{
  "activation": "squared_relu",
  "beta1": 0.95,
  "weight_decay": 0.4,
  "lr_head": 0.00597,
  "schedule": "cos",
  "final_lr_fraction": 0.1,
  "train_tokens": 900600000
}
MLP neurons of a small language model. Each row is named by its layer, matrix (up: input weights) and neuron, and shows model dimensions 240-367. Each number is 500 + 50 x the weight over its row's rms, rounded and kept within 0 to 999. Numbers have three digits each.
After each neuron's rows, "fires after" lists the tokens most often just before its 100 highest values on Wikipedia text that the model never trained on; "fires in" lists the words (lower case) most often at its 100 highest values on Wikipedia text that the model never trained on.

L3.up1235:561448499517512517533429444563589561427535492478485576408459496500523517468511526481499542498523501510574495483467570491442451474601496413608466442468418449536545477556442457398473487479491523495378520459480535514449468563509434429487483485435492460444480461489503584517537587470459549483457526459557569512490498653551496640387496514624500501546486427475398651547493462574542564431550
fires after: " with", " has", " had", "-", " have", " having"
fires in: "a", "an", "no", "one"

L3.up983:512545554512523580560453551459589547414491478480499536481477495466537477537446464461473476531539524450522552560414539365524501455528470447568502531571458493462456455415530423500504492429553561608523555474461430421500428585466600576555515550516400467473499405530444569492529433470416625506424546573565395482573514535529553663456462599506494508499526523522439602484551511446513534451422
fires after: " |", ";"
fires in: "2", "3", "5", "4", "0", "1"

L3.up898:520454510498402466589426522449542516460430520616556545496585662407504506466520446492462566446446579534476485521357503434553524523520516546616516501578459506463425445488591540427439448531486474500473449459414430534475543463500567526553501445544462474538562559484494496619420480472525571390453475503496521516552433538434473517505483512427522574497461514519478498458482374484549458441481
fires after: "'"
fires in: "s"

L3.up720:544529395459523447462514517571565469424482489479478579487509576494527544623468476550451588402517490488436505570501454512476495520532476546490559523436431523446413498531523498469525416534442499558541501512404484498483497560480458535442475464477468520491587535376433513535461541439505647562526470483420526464407479451554552484501482434534477390526520495532430559506527536502524503427536
fires after: ".", "\n\n", " where"
fires in: "he", "she"

L3.up1847:574542417416483519417471504506609535480545521525527497480580442608596458578527489474510531439554468435465548558464508518483487451560449468507459435533371492572467506510460519410488511560425572510495479540389526554498472497525505555534465430438475495443556505447554483513403486505575523516497432544500495469398589466480547582462487521555546532500476495443355547516567500482530469400432
fires after: " and"
fires in: "the", "a", "also"

L3.up1978:574491486473458548577435546495571443520504452512464463338551517455522395473441498543538426435466505461491532557523527510453389446523405452537532424553463564564424494510490410355549454483510482570495514531397516490409536509547514522508455499581473578386552528423527514416469502495492513407496452524439541532502539458543443528586467504532505529501453555434504469451585486513457458532522
fires after: " and", " to", " &"
fires in: "the", "his", "its", "their", "her", "other"

L3.up1448:566467576547486490524507448564572500458562506412548577459446546444519518551479406447521457505498530469548499485494525458514465535595456433475449529486363539594569425616344503412552478468530573540462524510494522544476493581465466546473454540486488494456487489541500560628517539511440515489452467529500438501478497465504521538476528529482466397488515467494424518476495468495553524442479
fires after: "-", "\n\n", "\n", "."
fires in: "the", "a", "an", "one"

L3.up187:504455493548479508580486539493567521485528548513457625492567408520503541567525545424588526490433554465537551523491518520494514517474550455513543491503523501429396554426481494363503575486516535591449487496513401577446513515480549495483492518602559562460500490512527521466507476530488619482411409520516530476421431560527689536462538576533478501647499572546518553530514490494602505521502
fires after: " one", " University", " some", " many"
fires in: "of"

L3.up1114:455479500470539664468529553565494521515498499468527493491560445464597435513517470536517534469499615459525546614533411515503536460538523444512455375539466496493414464517449469428538499454506521506476531522475585382507454489452543472582560510502482514549511498446453492548566457432521514459385461458469503378599417516561652521550435565620530516532488506477427494577445492493525517469452
fires after: "|", " |", "\n\n", "\n", "R", ";"
fires in: "1", "1r", "year"

L3.up1388:445495415582496529595529508464468493443453624487385545539524422546496512550455462612589588426520491581515574510471473554505473511627460485568501514520474558542475510486495569455575524535438539571540491570546475514507601505361507501487497506471555525597497498457443512507441435501512535517490480512549469448541429473462479482425515554492459568503520508462490508477492496530637559535521
fires after: ",", ".", " (", "th"
fires in: "but", "although", "however", "though", "while", "and"

L3.up859:591543521429423504495427494566525528475535568519453579498537491474584540588564511509434524482458441487361510523584580504506489370498560536501492418525371517514469467463522506522484504510477574520530435483434527547496502539543544580522500456457504523417460507486499500416439425509495543454507582514387464515544513578507529584474451593495562449469438518494496572484459598540531522459465
fires after: " and"
fires in: "was", "is", "also", "has"

L3.up736:487488531597421515521557530487589484442473496467499543468437526497484453543399479464511519562558586433524487530477473520499444574523555576486497523520547554518515439467511569470488460493422518512581517525481501459496514570493541575514498471477525595432486384453506557450511505480453547432509469473474580457458491480622445496585346536512450451594428555485462456605544520486484505453582
fires after: ",", "To", "L"
fires in: "who", "which", "or", "also"

L3.up497:604500554539531524547424513515530502419485464523502509506498568502539530589394452400568418521492535425404511520450508578515480543382540453557420531507530446401460442472392601422544462444522518461532566504407505482492499520454524503545488388528448539441434424552502569556496456474511461459534550519440490440456444527610522550548465532560559508496509562487432516549510443623492560488517
fires after: " |", ";"
fires in: "0", "26", "22", "and", "13", "44"

L3.up1426:533534534560551591524462488531594539463370511557544560481487474455472468563484491478574585500529594447425565557442526452597551514441467455529465481503533470559505498511488547510514349435477650560494492532436421428551469537547520469481548507534462524493455424478483566492499522470545521495429593503512541284554492465554603518423489583537567561507515506509496472476455482502541493594521
fires after: " |"
fires in: "0", "1", "2", "4"

L9.up47:510517547513465419561538547635509488425499533497493478436495553457528492548567457547496490413595519547546539548485498539476525426446559487405518457506555517517551526534404420427630464507506553443455437494430529485558535534466518514410522450415471558475495484519545505444504463354498586501556446512550551482488412413521556494488454431481450515589529534431473525533522400595509563487458
fires after: " on", " |", "On", " On", ":"
fires in: "march", "june", "august", "september", "july", "december"

L3.up1645:540470481553425565532458333487537517481532475599550504477400478519439433549441476480545433498536591460414490446474492436455449520600488424485471416391482535516399580522508546412535531493499490627515389431478512489452556556471442502498494512503580488471488490407479480506500541509485538475436466471478431463519458546518597586548501520533504540447486492439475465492492479488612550534529
fires after: " one", " some", " part", " many", " most"
fires in: "of", "among"

L3.up385:551499463569526514489507572507523494502485506505532537506596515471567407413515477604492391454499500568475467534472468482477460461553552527570627535491606486492446401519391406372495494522516496450571545561489607588563494456386525466520446506483532550402410476542472512458562570455497503468481541450562454560500566548466578478461498554544517446581429477436472561499569529567543572464504
fires after: " the", " is", " a", "s", "-"
fires in: "one", "century", "first", "a", "only", "former"

L9.up1714:440413524481607538505493574504507541468497549462461543447536530433470410380601483522486560465456538418510533502539525485421434497592580570511510514458559437523465562571491514529517513449571556530515478503405476598525524505524528534559491526481461482562532557528437452467480471456505522541491459467413476496524444483466508459475496429537488462533466514460538491468662531480594525530519
fires after: " on", " the", " to", " in", " from", " of"
fires in: "the", "using"

L3.up615:516567435577569483545466437433488538452473618566542498538549568400458523484451415599548491492548518533549467495472506512573489621551491509552634479450536525481454528515546565467553488511478522496518485567483497435530537561568574484453489457468527597482489538478533558485526508453606472472506398562540498443418555447560480552477474508480430495564513443533471638591491518459494616440537
fires after: ",", "."
fires in: "he", "she", "it", "with"

L9.up1795:539448403412415575490507539494502435394510521475551557447503483461496585473427494486528512462531434463536543553490483507477533555515564342417492450500511492520421487476472396503561450484432508583568525451458509507581509470513396564535473463442575473546494504547537508486446460484335425448443597478553491504501504475535500492507511410544559452613553470454527510571569485494543502454513
fires after: " was", " as", " is", " the", " are", " of"
fires in: "the"

L9.up1518:537475501546476506505369449495502499406438540629628491531457464496573522626522444475446579408501508559454441447451578532509490502467517526515468455563416483478474574539568531482495431443497490450432468506458412411494440455531511485430608500496480501472454446514428587534399524516461517487566488499545413474543462519556532557455421510586497468528531497494394569457507453566492545546481
fires after: " |", "|", ","
fires in: "0", "1", "2", "3", "4"

L9.up1851:449465540535563415466521636468429520439516512519551477534389583520462588494514491522553448491486445496461452507501454492524508460471512447458483510524414563529498456545557461508580487528496540454447561618435449446386504548620522546543494446465460548499525547507433491509484598534470528459601526515535546438515537559504485521503512426511580431542488480532478497453526497495566451541552
fires after: " on", " along", " to", " at"
fires in: "the", "its", "their", "his", "at"

L3.up513:542487441486490478549505513543554542443466535461447545518549483481581391462498450532563440491501510571541494533394439426493510553522447468531535542454499432491445471498485527476562523552468546489494470498528555526577586526474594596510507465410491465500445523454460535530467512544505430408473528488497473510512491521649569492526457481458472395518494543498488548589497420603476516477487
fires after: ",", "D"
fires in: "but", "while", "and", "was", "so", "is"

L9.up466:547495396466436416648496554502535631381467542535516554526537610442458545530469443480466495510437516432421447486541463529507513543481530465528505517423416491505512477535535481492513492492456430520440461499409505551469500493494572536631563540440540492462537455415478499641455522453503507545376546500522424404440480512502477506553553521521511477552501487521476575516529551458494581563454
fires after: ",", ".", " but"
fires in: "it", "he", "there", "they", "she"

L9.up323:543441487445443514526496589492526447482471483452534490435426538446530427499520554486558447525488530529490549555511453451599496533474498522451529471534496520576615522575435470494517556459501581551503450408449466536456572532453509495544472479548503575492517464491469483593458441505410494518474424438438456477424519502482481537523379469462571514500388453492387502468576427466579520485489
fires after: " in", "'", " to", " of", " on", " into"
fires in: "the", "his", "s", "her", "a"

L3.up1776:419495543510545515540458543488480560460489545536526558456457454445435531491512479402561496523476501505524585545519528530483530476510551491632476583498544481415512582498454486497488571427564540610512443534514583468467455550468551589445592506532483550527495565501548528497471496534466524555395520440597550433569530527582514522446438549445457418515477475509437591513542493610549537534434
fires after: " |", " the", "–", " at"
fires in: "0", "1", "club", "3", "home"

L3.up959:478449450472472483589419528463517475509547402498484489551488566640553525532518550514508519517385605503523527499601522521516544517539446519504535475488444513526479570544382472453461471423536514579570535484526474537497525494414454581514516428449426515582499518607500473564453500388462450498485466531443472582445407467557456556420450512584550589543514367538528519488509423463536455507466
fires after: " during", " under", " through", " In", " on"
fires in: "the", "its", "their", "his"

L3.up105:583494469492473449554497503519565542408477442504496533444524535470516459505535493507459463511434464448510516551560448503495495494555464588526498460392481548496451539508440516438487490452493508477537447527522515542571521496500515487468552439551437564512527501342484526470506472492483440516576452449436461519474535472642554529571520550494478506466443591519470532487544553562510559515418
fires after: ".", ",", " and"
fires in: "it", "there", "therefore"

L9.up851:586496423468479539478489533527557560390459499565423497518468608556504587628489483471399519451558513378489478533481517427461436445493516549555555520493527510472566517462563568436519374475485511534495410499458529547513488492564584574544424494418574547452543460463481503487435437448551485569498507472455569456530474472516507468459478531568508473522433517582434528489536389456560577524537
fires after: ",", ".", " and", " as"
fires in: "who", "he", "which", "she", "it", "they"

L3.up1241:487462486513521456544451534448537493469542491559382478515427554449598448486516461489552515485451526503575504506477472490528458563501586413610411438522539532459533473572403443523505496532503489598489454465455468385499535639544493475504568486465487522532471555377540541519506491534537427455466511495451478510519520536546534487464464549558518605515557456510452517483463555444498493454456
fires after: " in", " on", " to"
fires in: "a", "an"

L9.up1163:565398500494502500501477475458571558530520559512557512508483442519522573487483504512595523559515505435508545604486543505477502533530559468545527471548535498600522417523436597437491486527491580532509470512461409495476601538398493572533547504446511444496533549471527549486450466415454535551456479500559541595476413484441607501461488451447543454561476523527568451466448520505567569561386
fires after: " by", " to", " from", " of"
fires in: "the", "by", "from", "of", "to"

L3.up1698:478478479470513524469516493469596496458442518545529487515518522450483390441393502478578567517637543502444553593492408508473462499526432515536533445510508484533521479422421624490460471495460522487548577514484452485515521589452502469531444524514552525453489456434434535484525460508550530585430462510518447508523466452501498473515495497534513417496482587491487485480590542486517492520504
fires after: ","
fires in: "the"

L3.up1213:596470419481510477500554514619531525501487495558570514481467530520639541475456469508437528429481528451458526568506513434577445529487453420532599515521457472515482422452443493385546520546448483487502534562485585461575456458449537576515510536456513540536516564451466553439532530451589510576421463508534581490528624508557463521382393464518499454466485524456466557518470535581637457478478
fires after: " as", "/", "As", "-", " "
fires in: "a", "an"

L3.up1085:543469493505556483534501509536561496488425479500509524437502495523528563524568450519468499460529472485488526529541466536447497554493489475508492456524470496502473387460452466459544455491513518484595574520530529493455545494459547592441494511557432527511484496485509556500522479562459531433440551525471632533545552472537539566482434601472471423559495562502424485571592576584483540449455
fires after: " as", " As", "As"
fires in: "a", "an"

L3.up1294:543499465457484453525480483398564559445444481542437535479507578393485452514354495454482476550512462498449551564513565485506444599564595514471486455316493554501431468546541475421497398476513521508447508445512440514552509517522494491502446469494575483556513471433523563481542398535477479435469517530446472544413428417529542444401500530555446614523457547479504551481533547508579600482511
fires after: " where", " that", " when", ",", " which", " whom"
fires in: "he", "they", "she", "it"

L3.up1469:494547533548495559510533516572539440508513425551528500520516551472472487613467488473444501492425475492493541513477512475469461467500505529610488501454467427469449536532487500500473391482426503477474528515446415477546526576470584470597447525486500574400436460399514527456477481389502523438498448523459457526487499547474513600498537472479457501557509537461469555639486470526610568434505
fires after: ",", " but", ".", "\n\n"
fires in: "and", "they"

L3.up850:496514526513557492428463592501447479466520529564517560414384487450511535481513470395426466532491556499459567523543542462508543471465499472550531438495481452569480500478387495519512445513519553539544480490561432416585477528478570546525489474513492585500509604483461541520470474425561576492505461551448578476521528505571547534460403570465489506432560541502514487431460543524569550526520
fires after: " |", " Super", " P", "On"
fires in: "march", "votes", "hard", "supersport", "center"

L3.up158:547477446434524558530467405464525484436525527488499506469466525405442541505466499465467501505490495422496586615426499540507511477524493434579481432442381511565446509527484499453509519438473521533459543401503488533525500534445509434515501543511678423498539426472493486477471513503508467480442521556466553540501463447626523576494481533523507510474429540506442579609492538511538473403406
fires after: " that", " when", " until", " but", " if", " When"
fires in: "the", "it", "his"

L3.up816:530427446492491463566537482524605524399437514401488511528526569490582396536437409385618573471475515458357454510478532524507549498553531467595426507438523414549560470424475581472495374419419551497511494472532596464636480469534490492513496486519539528540536569488514618590450475538479536566502450544559498566499502468578505576519467542550529424594407487459506510513517466557572619433588
fires after: ","
fires in: "and", "but", "as", "so"

L9.up1475:461513527486489418490500561520451525465547540522524526465561472352520467538366502387438514464457513519465536482476525549482548465485619526539640361480528546434458418452457430406517476517503564503481421527486437623431534512503499593551499578480534565498491534565483446639474525495445503552429492483459483434470524521498503521551481353516465343524514474543498539501551378517498555476538
fires after: " of", " is", ",", " as", " are", " was"
fires in: "the"

L3.up1153:550490476536475617501539540527545571459460502447542529405543448502458435444430522483477487391515530477512455574418419499524471647499517506439553580502562464437581491456463539472478437472498476504498536563413525478506525529498492440558528529569499561448497542454507548492476497404402435526442429462559497475520521465588529491521512482548473483559503547436491494513542511524416547463577
fires after: ",", " is"
fires in: "a", "the", "an", "her"

L3.up1338:535500503523551480486492517585422456441521515509528587421496464452538487498406526453473470458498517532443560494484477497505520443502584474498542549475516439497450546503399503356495458553543439506458539553382555569545513549467443539468536547458501538498491542472463532500478521444392493503436480556474349467434499540499592626471569550535494465523465436456462480438503451479561544511524
fires after: " was", " is", " are"
fires in: "the", "a", "an"

L3.up1649:487526443552555476537401502513507563513471517607464548471509453484486472470455517509578494521501496510483481436561462464458433442545568426601465552451431505483552485502523507526563512507546553555482548449456548548375567530495513420478387444504414475505420612476534530473496570533476450512477442514463526570491394548509486497499466533553412518574524465464521534537548412471485506522513
fires after: " the", " The", " of", "The"
fires in: "college", "university", "state", "arts", "war", "thermo"